{"n_kv_head": 2, "head_dim": 128, "train_tokens": 826200000, "steps": 6304}
MLP neurons of a small language model. Each row is named by its layer, matrix (up: input weights; down: output weights) and neuron, and shows model dimensions 128-223. Each number is 128 + 24 x the weight over its row's rms, rounded and kept within 0 to 255. Numbers have three digits each.
After each neuron's rows, "fires in" lists the words (lower case) most often at its 100 highest values on Wikipedia text that the model never trained on.

L11.up204:145145150152104113150141164119109169155143135118133101088130131123158122125099120143169123120131124145086165133123090116106155114106100143108155124131158130141137137092101158200151120128076098125131138096113167159144184126110108108098168101107111110150131139142111111113140146162121157097
L11.down204:135136122114120144166159115091125100165108136119087141141122158143151131131111094141093153116150115145154104123142165142123097139112079145169143105131134114138135156112132150129143084116128126120133131157106096102119125111167122085141135096123126133122114116150144107147125131113111097138
fires in: "with", "in", "when", "to", "after", "over"

L5.up1149:098157106131125121106145129123109143117126131134121157119095116135104090121127112111123107132186108128120163144108130155092125149137128138115088146167067140128113152085116152140123122141123132175140149145167129130133153156115133123107099147141171145100114130122122165134123136128137103090
L5.down1149:161143170088136134121088133208150119149121115125125068162137123120091139122157112111148107108137108159157114126146116166112104145125114162113162132124129123118112086146116148136136097085140118108124111149152119109116118091092133113138145119150118120108126108167117134115098166171116141107
fires in: "to", "with", "well", "they"

L3.up843:133127150128133134144134110106108123102177126138094117132129104124168130111149100102084152154144118123124128125126115109117124104148123145127119168136115116125123124127165137139118092096117165106098150141186140096092167113139112099092158148130119113142149146137153125132127139136112087114
L3.down843:112135125117156115143095138150132141127112091135124151150128111115128121162117138154173088116145151103128121135142166127088135161119143094159130074113145135084123121140090131146133160126116096125161113161129132148148085114120145124125118146154127146127124092138103139134121085148101143153
fires in: "to", "should", "running", "asked", "using", "on"

L5.up119:136120108096112096132192106130117104049083129116148135153129110124139148132110093140120140135130091145134103131129172108139140118142118155128152128142111145164104116153135065107120131110098137118117088147152131113155109104120141181148131169123106168085134163101105083121103161136121130140
L5.down119:139109146173160105136157123139109112137152110145112138137131159082125132124125130172120107129126137112112116180111106064116157121104161185142144091098139127120123122160102152122153111150087131151122125105130120143083092142121149113157157108141137122103122133158108135161158136126132099119
fires in: "time", "last", "from", "way", "one", "first"

L3.up203:149120177128160080113116125109157100097138131144120155141130074164131092121117107129112097138145156161129112114114123149158153112138090151164093074162140126138128117162128104134081131149146163126111150100124108156111157130130138130116119171107096147106111096139127168129128168160167111117
L3.down203:105171105125106116103124135174129131131084117134144112158141157093116096141166163120163149136125080112112114157160107148092107120120204092122138177115114144095096146082131163158133139101134100125153111074160157105125108142138097112133124119189139137117144139127105077099109147157105115130
fires in: "had", "to", "could", "would", "should", "used"

L11.up11:123114111126165129152113131096115137127115068152146112114159094106193059171124117134101155138149164134108138150154133139099154100078146167109112149101087137097100127149161124085150112108117101109142161132099144110133144153159074105120109130107105156105124148162147126146119129138126119106
L11.down11:085120151142108111081126122078104078126125138157122110121116142093130111137146126156103109132130089111122111096153095134123138109106113101133153133166142174144178155117130145156118114110142134119187086125112130139141135108136161137130109182139145110070108126158153136101114109150136113117
fires in: "in", "by", "was", "of", "is"

L11.up594:161149131178155126121167098101134147138131106131173170160115130140120125145151117166110118114082119115131062104115111098085125148139120148124168149110138142105097116139121170100117146119132108119113142140085117136163094104168129128141164126140170158110129125073092125110125180103112124166
L11.down594:129117113099084139121107129153162156127103119136119121095121135133131144159091150124164118155124152132173088105128194147149125131145154136160108120157111160143146145129114123155148082137131153161123082088175135135078131110110187118132097112105125095111133113167129082108117138193123104109
fires in: "the", "time", "after", "for", "his", "30"

L5.up506:109129107126094148106098148112116159148126092185122126112120129122098121149114110163180121111098105134127137118127103136125098130158082135102150139145134178137092151096093130136069116112143144114125113114093115202114118118102182140142123073104109135151174122151115122142117149070138139134
L5.down506:117140167112163110124111192077098121091107157158143161146149133119139139143179117147146148112074159177110126171110153166101109115099129098112152161133161115085121118122165137115154147144118144133123135096129073111118125131113097120120116108148119110080152131114145091179117132158101114116
fires in: "at", "of", "season"

L3.up419:078159085129105140123156107118138140141100128152169130121159169123174144114143104127138141114071152118187133114117149098073140111129161090137135104122115138133120084144136126142145157110137135108167124133139098138110154156126101122110119132133082116100098079120123132086114128108078126130
L3.down419:123169149110109117105142130098128092103141159119159145120118139096137107144139141072115152110130151134109143150146128146149109090182112133121122153154111153127125124135134113149137128137101162138106117128135177140120117137097110109134170110087119124097123152154146126160127153120108132117
fires in: "s", "v", "jr", "feat", "mr", "vol"

L12.up1261:103113088133148106116133123110129169116068145143116106126135117160200135184144154112112099141135104156149125126152153135146159151144100107091103139098141124109142125159120156152172149103137162145082117146188148130129103120100116091136138079158113109143121108092138135113125133134094119143
L12.down1261:099076160175103121122116115135140090124083115119135096077101169115099131146159131153128133106138088129104104138064152118190174141135130084135142125145131151189138165129110104114143096084102162141128126158084113149124117135148149120155135096148113107114147167095108120132091132121148172101
fires in: "the", "a"

L3.up1192:149098138147111156129099127115123131123150140173119111099117136121144095117149109142077105116165090135138097114090136063144123167121154148118098140109118122119140169161135110172129122150145117128142127099101158156132123149128136122111170183105144122104133133139091141124120106147096120167
L3.down1192:115146140112113122178127126138110159108167147154138151113135112105106137120079143158146122175090085143160088147104153156126146121079142153146162119139147111143105133104120110114153114137120123134134106143171145114128118120140139110134181123142116140112168118118105136101109153128130130114
fires in: "most", "how", "where", "who", "least", "son"

L3.up661:136127153123078118147131129147145130118108095133130137161144106132085078138125147146125131110160156120110119140141131111144135100128152137118136123122082139131164170124128122164147167156121172122112108157111150111152110132105184101117143173138148150107139123124142117095112136133125156172
L3.down661:104153127100100138101129147099101119107161109138122145085117110121126108121114152197123109106143204102134094129127118101117164107113122215104165155090115136127118118130111118128178169171114146096102142101140114107139131120111128115102171066147149129144139135117186123128115125123131154122
fires in: "one", "an", "code", "be", "someone", "each"

L6.up108:134127146156121120125150122146173102124137126113111132154095107143103144124118122125103150123143100103134125123190108097110142100124117153082127153122138139108121096123088171043142145072164139120169110135131118153129131133095140118101129131146120125187125084119091092152154160116108078119
L6.down108:111132126078132130075151127109099111125091108130128115136132152132141104168156122114142123116131167135089111135089138103153135147146106152148113124120133111099128166144187112154090113171156147131135159095147115104147172116132111193146144109101136149105137192134119139112153074118158146147
fires in: "they", "by", "he", "s", "was", "has"

L12.up922:110128137145151134115168117149126163152128126138135102105144135121114127125100099146149084129114154173144126133137114150128125136095101091145093112134115112132130172115126117153092114160126129097149168125105106118119134120116121086093102162116141148157150106130099162127157146115171122112
L12.down922:126107184152108141139123098183144102161134123103132124123120131153112087152093149144139115103155109096122124156093115123124148144117150121147160134076138111111115103171142136107130087127152139182130156116157128124149123115116136169106159144150117065136146102129117098163125167139156152140
fires in: "which", "that", "there", "have", "kent"

L9.up328:125110105183125164136117136165137118123107095078145148138082127137106119118117105135139122086139138160148154109163103117146117104131149151090135130138092110105122117100177149132116163140136127080124099147106147127154146156141112150142101107062102163145138131124105103091136135129131144136
L9.down328:135088130117115104130185161092134139113122080131139144131141083118135144143116152138132132104179100135146108139093097144110073131106170104112108109141128152092151106178094140149186136127150137148137109117110146124098138151108122116163149174131128132110118136160092114129140077150117098105
fires in: "the"

L6.up1244:137104102106136116142138130120121109123166140111105094106129112098139116123090117134130119120075159128106115124109132115123129126155135182128171106155076182166134155186119111119162125077123144152171109157125136133130102139154110114120125081118129131171131108127125100124100138155157131119
L6.down1244:108150119137138104154098148115128143116143139123154174154118122134126099102119118114131091101136097146143090086128130160111092149138120113110107122137091138147119117131118126199096084094144124147110109144175182119099163077089145130108033118135140145115117108149119167153138136138106134125
fires in: "on", "co", "along", "also", "by"

L12.up1102:114150101131123095127122104169133139117148116166125158152107156143175129099092086097050119099112131156161112124139131128124126138129104108122129139135169117121138154149145163109128143147140102147118155119117121108099114134106137144117154155106156102128105130136138103180123107134157108127
L12.down1102:144104145180163157089129108128089127103178139195153134092082109146142101156166109114146127139143122109157117141134118163137127135106117134151125162163151164125185141136130121103120118056142141132088087090103174116095156133150135159099156110090140141117111136112139130128123117139119154084
fires in: "his", "her", "s"

L12.up786:150173098129168118083069149167126139156099150168126086107112097133085115101124146146184135109146128120145161153115158101130171138200125112103130111130129111107106094080130157129155100152155148133127141128152147146157113113104116169124120179102112131166153111135134099087100120115104108071
L12.down786:112136118108133064139100127097122126119065114114121104130114094104139136130116105172106127136079111179128116112089065158118128104138121152138139173177083133162137104126150126104101129082119131146137137091131134103121160149144150119119146109097088119116142165162119137141119122102143118158
fires in: "on", "in", "of"

L5.up303:115108155150160082132149128134176136128151152164075154121111091146136119151135151156157092143122115080119133169121118168105122097114119134131139134127094132128123131141089139132085101114138114083158113106129162125114114081070107122158139138137105120110157142160173095142165134098096096110
L5.down303:109146101121100122111088125138056174104132144075131116148080157109145144131149118091138134102101122144132140150142150131138110110130131106171133123114119130097139121124124126170084158125092123143114166118145117123118155143107153184109132116144129118101084126115114115142119148145143153160
fires in: "it", "well", "is", "see"

L6.up172:119099165161161147147137127151123126113144114094112157119127135121100093114126117135163120115129114102136147105107136128158088120120144130141083089160138119124150103131132139119147153155126117127139193151130121110125153121137152147160112089168130095131129093116116113131119203152109101150
L6.down172:095153107133103111122132091143119132126141122108140114116165068112125164184168119150126083111110120136139146137132132127138116129108074162126129115119101134156083160131151119074128136117141155132080073163140152121115092120132096136149144134129176109071136136128177139117157109115133105136
fires in: "as", "by", "year", "well", "with", "part"

L5.up508:135121109118093145121156121116088141091112136131168145108131123157144130099108071139133132087172130160104123160148153132125143109124130140165074097157141126163141138129087098131121117154157111157086132139122120117130119124162159146146127110074129145105166090117144131143109124097147169130
L5.down508:134169170115208126146126185142128127162115143086092131117131089112126119124120125099093115141101167122110167144111114117137134148116111158121136117136103120112122135139150152116130099131136126128163128058122161130122114131122137101108151087134091129133090172131142129116148178157104109102
fires in: "in", "as", "on", "to", "for", "at"

L6.up198:136138126126137107107144126124121079167140160129092108128123064116120093162097110111136117113139093164111147150142114141172111174144164163127108101136138158147172101153109140124124112126126094121126141099131149144168135079133117156150148126115116166165131115083083154145143152099094132105
L6.down198:089142099157123117124131124082162112150127138127139142093141175080101140141122178111121093141130128141117107124088175111120077131143161179103143106142116153159163151162099126139157128111130172157088124146148111089112132133165145105114154111125102138169135133125153129115144115132144109115
fires in: "as", "by", "with", "in"

L12.up895:097114158142138121163117124116111123093152123155160110161111123113103162116130138088139148114113145135140106122110163073095106116128122151131154140170106138110108159111164109151095120135148086130147115114103119111125143118154139144122141171124093152129143119128128086135150113153134145148
L12.down895:128114113163129131139141132120114097190118130130130131115103148130163129120154125120153121114134139136115080106175163138123121130122170106076125090146157112145168120124147136108174109131123134166101116126137159137147116131083110167137122046107136117115141078092171134145156128100118119111
fires in: "had", "was", "with", "have"

L9.up997:131087104128090172149106087121151122133121132150144144145132131127210108130120129117116130125130093118140126136124097139095158158093164171126154162118092108114089111161155115137165119135131129145147113167114093109120129127165117104136150181130126100145126129121134081111103150157144132089
L9.down997:104090125161155110106092127119151129164097160135119133117157109107104111132129121135123153187115143172143141119127163112145122132116109141145097105167092127135106156088133126098127138161126154152102130156129136114128165113115094137151138120089126127188147132130146152152182145103141111143
fires in: "of", "eldest", "year", "in", "club"

L5.up780:129108081120137126117156163158106145150110124122144102147105137129176128117115144143127141150137082126142124114122161117155121155162129088142115119163135095117120143146104108156115140133140139139130092124138062063120124134132128129174134129093107139163107112116092130169106176103115160096
L5.down780:133134075134145101102080105112169115164127122092138105185163122113098126151174118167181121109141106130161129103120160132130118120112111140098124112146101122124125099083122140076101117131130114145128082118123131162112156116120126176092083142093142137153153150139114111131151117138128115142
fires in: "second", "s", "third", "that", "western", "east"

L9.up1042:143130172131128125115140149160180152105103135178170100142138162080090128149163092076144097121188135100152074192139107097092105130092126142111094139131119129130120101147136141126114165105174134111107157120141136107157106046153112130134116142154122162142105117160141149136168142102139131109
L9.down1042:129084161128122166113085132151143106137113108160136069129145124112080103124143121116155133101146138124125083147144085138128088100071106135115116176131087150158103122122118160120136145145144098151115148093142129144117146127108131052111129106154137146140125163140150141129154147200160125147
fires in: "also", "he", "initially", "had"

L9.up348:165089124117126113149102075158094132133163161091145111111138124126143136087155104142118085121116115104107173181106133104103145123129121161161133125148162162119101140134119100094062104133091103150121151125080175179112134131151113142139151167151095112107126132134151121119101144073148087127
L9.down348:119181118110116168171141095101110095137093163086121104152138130151139098137128127147112144100123131160123119131082136126161135148112093100069122121105104123113162121127104160122144152100103154120138113121166086098114136152155120104127099123081131139129125138116131138136111144132124105131
fires in: "for", "in", "included", "include"

L5.up386:132139148144111120123128143105143111144125156134127109104163064123091097144116153137138105111110105115138145135161143099165106088138078132139118170129124136094097096106133121079125117116175144172069153122155157188095117122168133112082125107146107160165104136144114115159173134135128070087
L5.down386:163131140147114085144117133108144142143120124128116176145134160146151111112150116135089146156173151154114123122130118126109086092118102126127089075159042139105100135137144113150132153115096093138152087106160098085156099163103133125140090140162151141106124130069128106090163140150125112136
fires in: "would", "can", "will", "should", "must", "may"

L3.up531:123111140148133121147114113135155139100142124182153119138130114058154125086123147143183140118146150162105136120117133132104111140174116135105120071097138151070118098150138105152145082130117157136149122136159120158101163154120123076147166170135164116134148140133107132143131111124119150089
L3.down531:142197121085111135125149151121108125131101148080074124119094116145119111114125123116152118151147125075162094067130126158157124091097130119119126129167136115156125138088091115105110141110088107098108077141187148124109135154130168082121118113164111171120145113120123113114118185153118139152
fires in: "with", "through", "to", "by"

L6.up344:203126138153148119121154140122137152127103128132099091123156150153150122140105099120108108116116103123131108151112146082110121133098092127105109115140119126087162135134076108132119124167126160107121164089140099145100148092130116157161134129113141122124129164085099149102136152117112126107
L6.down344:089120111126130113103091141126125130087135113110119150124139103116121159100132143134159113095099171132113142073108131176111141114174141132209098115121148119157106122110187127119123123101115080152126113140096137115116094158118142121131175106138092123106161110136141111145126138129156120159
fires in: "to", "song", "series", "album", "it"

L6.up1114:143157154095127134152154091144120128116120132101114123166106149121109084142124138155121116115112143119144089101142164147152133137101140134148124139121151158135146151185149122149173129153074155120090161144108132148107155171115124100178123133140140158137164124130176150109116158129057122099
L6.down1114:141149140110133148119154134133117123151100126088104141152142084155153157109096103140133115150126105103163120136125105147106140152122104106123122149155123128125166113140164151079112128127096135124127128136100157145161091121158114120123152137074145156074144126075140097132109133123109190083
fires in: "an"

L5.up1105:129089139128118105117113169076121137118140091112202127150153109161157141107093073157107162130121143124143142098125172132173114122117147122134116098122145159123134158130113122098093148138169121131107131101158156111097163125096149138090150081115144111160127117168150121160185143103067136159
L5.down1105:164113136141147141185148135091152151127173117074101122111139114144115136154126146136123156122160136124082166124114099146114096122161096092123162131150131116132110116143134103106148091107151134097168137127131160117113114145148137104167142107169175119107167146103119105132134107119101129117
fires in: "or", "and", "co", "then", "fraunhofer"

L11.up1232:104091103149151122130111109126150146124149163132138100147166117167119112121145137161127082143128130114108183138149105095143135153094109139095109154143133125103084087105121116139102132167124135156141187124141140126163112139122096122092167184089139081132165101154084144125193128163166111139
L11.down1232:159134152111104155147169156116155101114114123153101076128129097164153091122113107119149132123124132116100099124113123130147078131161154106127137141110113108145143096161089102167120102104083101124149128122112186139147140155154130118102141153130130149061129151147143095140120120083186148121
fires in: "that", "which", "it", "to"

L11.up885:145126119143145137092101138098119116095093115105155129164109120182134150135148083110107140126134136154109102129113118127166060142153140148094135144136152145129106136177123115124160113118101124125166116148156176128156147144080145120181107133118157152130137145102127128138083167085136138141
L11.down885:134171143141110146124142174150150161125034112137137173117133138102159113160131145097106146176158114116135123142134097165146168149124124089162141098138143108135150119139113157108107115109111152092092089150113104105137134133171114114159103127143131132133119138092142113163139114114125107115
fires in: "the", "their", "only", "a", "1"

L12.up907:083104185087142088134137143102141090102098161145179098137129060185165128133151122101141087119098134127128162106113148090108156136093125158113134101155127152121151140137140138109173132111120089163120100141146135137136123137098094139123158140128106149163120096146140128119135178119118101140
L12.down907:157122113187095150115090110150104172163101112126083122095146128105110145172134145144104184146126113109152123148125111159131117146161134120098156145138081122140113129106162149143108166127137155144139141125105128112128113141163130169163102090135099132116157128113158124121102125120136158098
fires in: "to", "in", "with", "on", "by", "at"

L12.up558:138169126140129145134084114145149106164122106172083132138129144103108111122139084124141133174132158155149145143187107126079132111127104133146120147130081188146116108162137125145125128066114134122104144096152149146151093126100136108112125123065156110099124130137129111135136128151132112164
L12.down558:149067147096126096090146119122128119137109063105124146115100108138133159103108095159134116071152123141159129098158141136106137122101143155137105151123168116145103091115138144123121155158151111125091154093125137114152148150153088164198091126167174158110167125156134111187171106124134171103
fires in: "was", "also", "been", "is", "years", "to"

L9.up645:088123146132141113117134141120108183132124150143055154084118117136127166134117111119139152164144150101086132087093145145102119137164126150128174119139155178084146109153155144142125105157161128127111124141141147145157140124116106149118178107135134141112148118130092122123113147179114167123
L9.down645:150113138138128106098092128141131104105094114113172092098163122092134118112138134144126143149108139121109074135112075110161112107054087156092123162157127129097152112099106152141128142083147092137115110135112129129134148130093142106143128109133079117152144126128136165159145121149142145147
fires in: "with", "without"

L3.up897:116122179118107090156162164068140121136163152099136108159099196134155119136140161133119156120117161113107116108102130130147135129159135162148130151116094126134118122101100148129152101155099154100114079095155124125129140116124100078127175140140089146174125122154164108120114139146146142142
L3.down897:101138069103138171097116114154120130081115096142143173116152080140123160121120114105123118135107100171078139126095124117105140142129137095127141126115135157106108121138136059146140146111143151106102122109140123107161151159117185170186150142168131142135118125099067120152131127116152132112
fires in: "in", "during", "date"

L3.up31:123096106125153151092159132108144149107087081123117127149112159136129131103139121117126116108117100137139095081153157120126131165129127152130156119085151106073146177136171125142126195131133095159182095142104100103133138127149137099134159150094143122103085167132101146091113142126119106146
L3.down31:158125145131096147135105091108092097092145128148148138104144156104163106135148104149173135118122104135105149153187129119150157136120109130119124153101125110125148111090148123129105131132130103133141115112135137115098156113112137134091096112145103153123124174130119126167147129088175133110
fires in: "first", "second", "third", "points", "fourth", "loss"

L11.up569:123143133118165116084117154110106118079147170113125112100116118113121105140121110097161090161120105128104153139123177091113102169143142131103120158134110164119118143128154176104134156143136115119123134111140132083102141133136136105148140109148109153064142151107141113085107127130112117151
L11.down569:150120094112120170137083071131181159132086123113142195135096141171131142108118138108137135149107142125137100089110152141101124134106119120110151137091145107108134174124110139135164107056148112145145133146147167132145128141143135091092089127130127106137147138133095135137117133110097156152
fires in: "a", "2022", "part", "2024", "2014", "2013"

L11.up527:116076109108156100128148131141109111088122094076148116093133118145091116145119142132111117171120155148167119102134147140128165144098113148119136127150149151117123126119130106086144137145151125133157142118124108168123094117160124168106144169129130149152134150131126150146138151095124093122
L11.down527:122180144176128122146133121122142092128074149096125122132096164094100102105155090107165175139118126134078163152102130127119124114147129120147117141112123107104118160105122139147123136147109138127107113144111125085085137130139142091154101116132127122104116135097106128117131138150114164141
fires in: "2", "national"

L5.up117:126080118165115137132132131103115123122125135130171083146132120135155175122149089174089155088129133128125145106108146137096133174140110133136103140114162125125104122165154137136139135123142141175120134154142148145127154110117101090081099150119156124143133097178143116110140117123104123141
L5.down117:124138143132148098139161175156154156143157128123093114146162113140100134143126140137103148142115168127129129103151160142145114123122141122086121120123097149089131191118108086119110103126127147159125138093124111135087157122160142162150171079129091133102092117145111154129110116143133089172
fires in: "and", "of", "which", "or", "by"

L12.up16:145146139120154147139110131136136133114137119076131123116159137082123142144102127184124126089148104112161104157118131082105173145122133197100165151098116093091131126123108206107145145102158137141127142131118110169117083118178101139135133123096135154131123134112158116125109145112107180167
L12.down16:108119100117162078133153121145135137098087106063137137175122129140096123129123110137116135079138122141064143109124111125134103161134089131188129137119113151127168127134129139132151100117157150128128087119136136126157093127081111130107136150083135170091141098142118138163160142148110126112
fires in: "in", "and", "the"

L3.up1217:177132142144201137083108113155129121131130130095144125162124173164112120128110154157147140113128099115117082110095217110124157119169138138120150076118167104151121123134114127125123138120121141106062106141143127080130117104084156137137147123161093144144136159124142089120115148139088119140
L3.down1217:118146193144144104110155100102116126128151100141165107124170125120087072153135130125113140112100136121118141102112095147124163144109130144094155106149138155121140147108148138127139125114091121111119116122148121154116140146103148107148122184096129170160105164094131122143141168142121166105
fires in: "time", "day", "way", "months", "weeks", "year"

L9.up378:137117148104158110131065108128106155133131151149151116165115125098134115100141081134128122149100115113146122119151103088166149130100134130112146112110088128114095094122137178161113114116131144149142114142095166143137115114130097160153123096108110115170152111093111141095137158121116189111
L9.down378:104122139156083104109155172197162166076148143089110114072156124135148104128133155101136150168131115120092146092147142084113185141162198113124134087142123130158112099140171095149120088141107083104127147151064082077142158143131162123129117153157124151126120125119136176134104146153124136112
fires in: "to", "would", "that"

L9.up497:155145120128133113156101125145115158096102144134131124106110097109163085120168095165142116106105124146143139084119136101127117122120106139129109136097133163166135151108131113109174095129113109137133110123107151098123110092170122164102094135133136160162126116136160108119160154086082134151
L9.down497:125154179135133147189090127156109124146118159116100135125127131136090118144150136177115171140134107185154151115116112123165167128193111083103123127180144099147096129135130127152094114109148120113123153127129123169131146094102120134158134104129128122092121146123112108139090135131136121104
fires in: "of", "the", "on", "in", "1935"

L6.up539:139125061129127137120098131129146100123116156185147122123153137080089123176100119093138116113113138110109134137168103138108146125163074122106124126149132122155126106135155126132143132108125166124161122157150128121145146134102147114145094102134154115106121136119130152142122092146091139130
L6.down539:102122144123190121128147122149157119117114103174118133132123143104144076109102123134126144108118129111128135115126102105083135135162096136141151156143117119121126109153112157151109157137139155118178103146108086118135120117114159102156141104122122120116183086125083122092112121135120129139
fires in: "on", "to", "and"

L12.up788:128123142109113097177108115129138078154163138162127111155111129126116110146113091151160146124126138137127135158160114096107099125152149144114149126117087139137131091097101115112100151127138105152157113103141149140115121137119112161122119166111122122174089094135120124131127107142133104160
L12.down788:139090134135122138118117141131162140135150102147076120112129106117101133096147135104133146161148144136138127096180145092112128120102110190153132108165118134101103150122141138136134118127177110150080098119114113128133153125119155122149107114095163102116141119104123143101105120135126164161
fires in: "was", "is", "also"

L6.up1027:112102169092102155150080136139155116122119135165100132138081120123123141169141148118162082158118121110120139098139094137127150096137101153108136125158124159149111092103151122099112109185142104088138126157100128144114122174157134075112132101127104099146103162144133128091153143120142120133
L6.down1027:147099164124144141094170114098108140125120103132130165112165165124145110151158101115075154107152113165143147115149120110149127110110123137159084127138138123090144141113114138145156124091124100132160127089146079101154178138151099196152143123141133072101105073146129128190120126142165135121
fires in: "of", "de", "competed", "song", "time", "set"

L5.up412:159118106128102130100133148101165135100086168125127148115149123156098113150107145116116139144138113152103123117146116097155158099152157141094080126125097146084133111122150142083136084129083163155097095118156153139112167121134140145105122115152128114118131117137111182143139142105075120106
L5.down412:119121134139119110126068158166142102131135155148135119089178133173144112148126154161122114177143141139134107133156130120062112119136139132125143119168096163118092120140137126128134128125159124150102143164164131144096089191098091131080143139131083140169153132099132130121184147177144175096
fires in: "to"

L6.up512:118156171108169094118152126091133136101133127175147135151136137107120115125146120151115110113111129127094127125106136129143167081138102145152158143122148133100157145060144098155118145176136137142138111146096126123172171137118146118183139121085141145153148123101127123137129128085102113145
L6.down512:114118091096126132121117157163121115124131116132137074118181154142166119128118100107106138193124071122133093095163136070121078142105138090085128116133136132138137136140152199140134106191153108140127132120112145146158152121154131117100099170083115128133152135124121158152133162186165132113
fires in: "an", "have", "how", "find"

L5.up1086:150122135132131109136086131179138150138111095141093129097093124128076084147146147143176161120104114128166116154121104153141118117095109134124133147116142151146180156107139136120118123129119134158130134110129138087138180076149141138099131146183158118154132113133144094182120141161140120154
L5.down1086:111153124113131162098132142109102170187123140178107090162108140154108122114096092137132129108134134129128150117121152135145105087100141131137133079110133140120096147105111123130113124109123155113165110170114155119120124100163118118102159120172134100190128121149142134095154194151162134114
fires in: "he", "career", "was", "first", "had", "his"

L5.up559:118115148135159154128152093130115131129134147157125133127093092122123136141098107146130133089129111099135112147115133147107126069133157123161108120154107130142114148168120078095117099103123158182150166147125130138137100134111111147129139142105130097158137164156108133148138086157112099136
L5.down559:137172137091100083151096137094116148133171170121117152115105122111080150139143135145179132139127111136108157123116111095135136140108139140128126109132095097115169096170148115156146095141107134130132156162141141098107162111134131109138125097142126113111086106112124111107130150140098125108
fires in: "with", "well", "on"

L3.up792:154163113118126121168155129146132151121128111123102090132136139103168130108074156139168149166152171144134159099116117133116074134147133137130137166123067161150135113112099162155138123137108095123157103121091123150136084185148138078150130151097126121124102127123119147114141139138132105137
L3.down792:128164166118150127155126187134113106157139052139073124164142110095135109118125137157153141134141173150120135095153121121087125114123149149094141149103119145111130124124142104147140130141135099114133100089109135120168121110134105099131081136118144117159111153151128152092171170155120126148
fires in: "was", "is"

L5.up550:117173165151136116155140137133154136124159157124124115148150118115139118125117149133160111137138109109117107130137118136126099191106167156130108149136109097125134107184114134159106141153145111150153116129114111125159128087139149121085140142157129148098121138179089102131168160126098070158
L5.down550:145082142118131103115080128116136134126174124151081135130170101145136106112161098160154129117130107152133149127114174123137121115109116079143118157132139168113104146215103173149135148163139125153122116134143108135138098132169120113090128120129115146169152110151120127129138135095104116106
fires in: "as", "by", "since", "time"

L9.up400:160126102145114117155110100098144132152074127162158158152127132156121148151129129140100140164101157136148133124121124091107158156119126141183154124122112093102088159156171174105162149131136109185099125169128121133144121112153090122172177149175121133113104083118157146141135121136137093150
L9.down400:127085099164085087111123129112118133181102131121182148133105116135107146149148134081110115169133147142112079119132154138113093132106108138201134116145088109128079144143105145145140121107149088160125133133107114128112132081133102121155154134165129085146122139130176171085155130153132115152
fires in: "the", "of", "s", "its"

L6.up146:172185126100115144148093151096102149156117122119126107131155107109141173108080160125150149112121123094105098128107126128074132131115129147149155121135123099113151074128129129150148081147154145160108178139121101184140120090148125092136106134116124133148106144145117141143137128100136122114
L6.down146:128070139133147129151185118096095139100129121131101194107146143102103132125152092144120125128114124152096135088127156171141137111070162138103091185165127117167117144117108115142163119089122122090164121118105173115143127173139102159147109126183149126113146128128134136136086107178120124121
fires in: "in", "by", "1", "at", "0"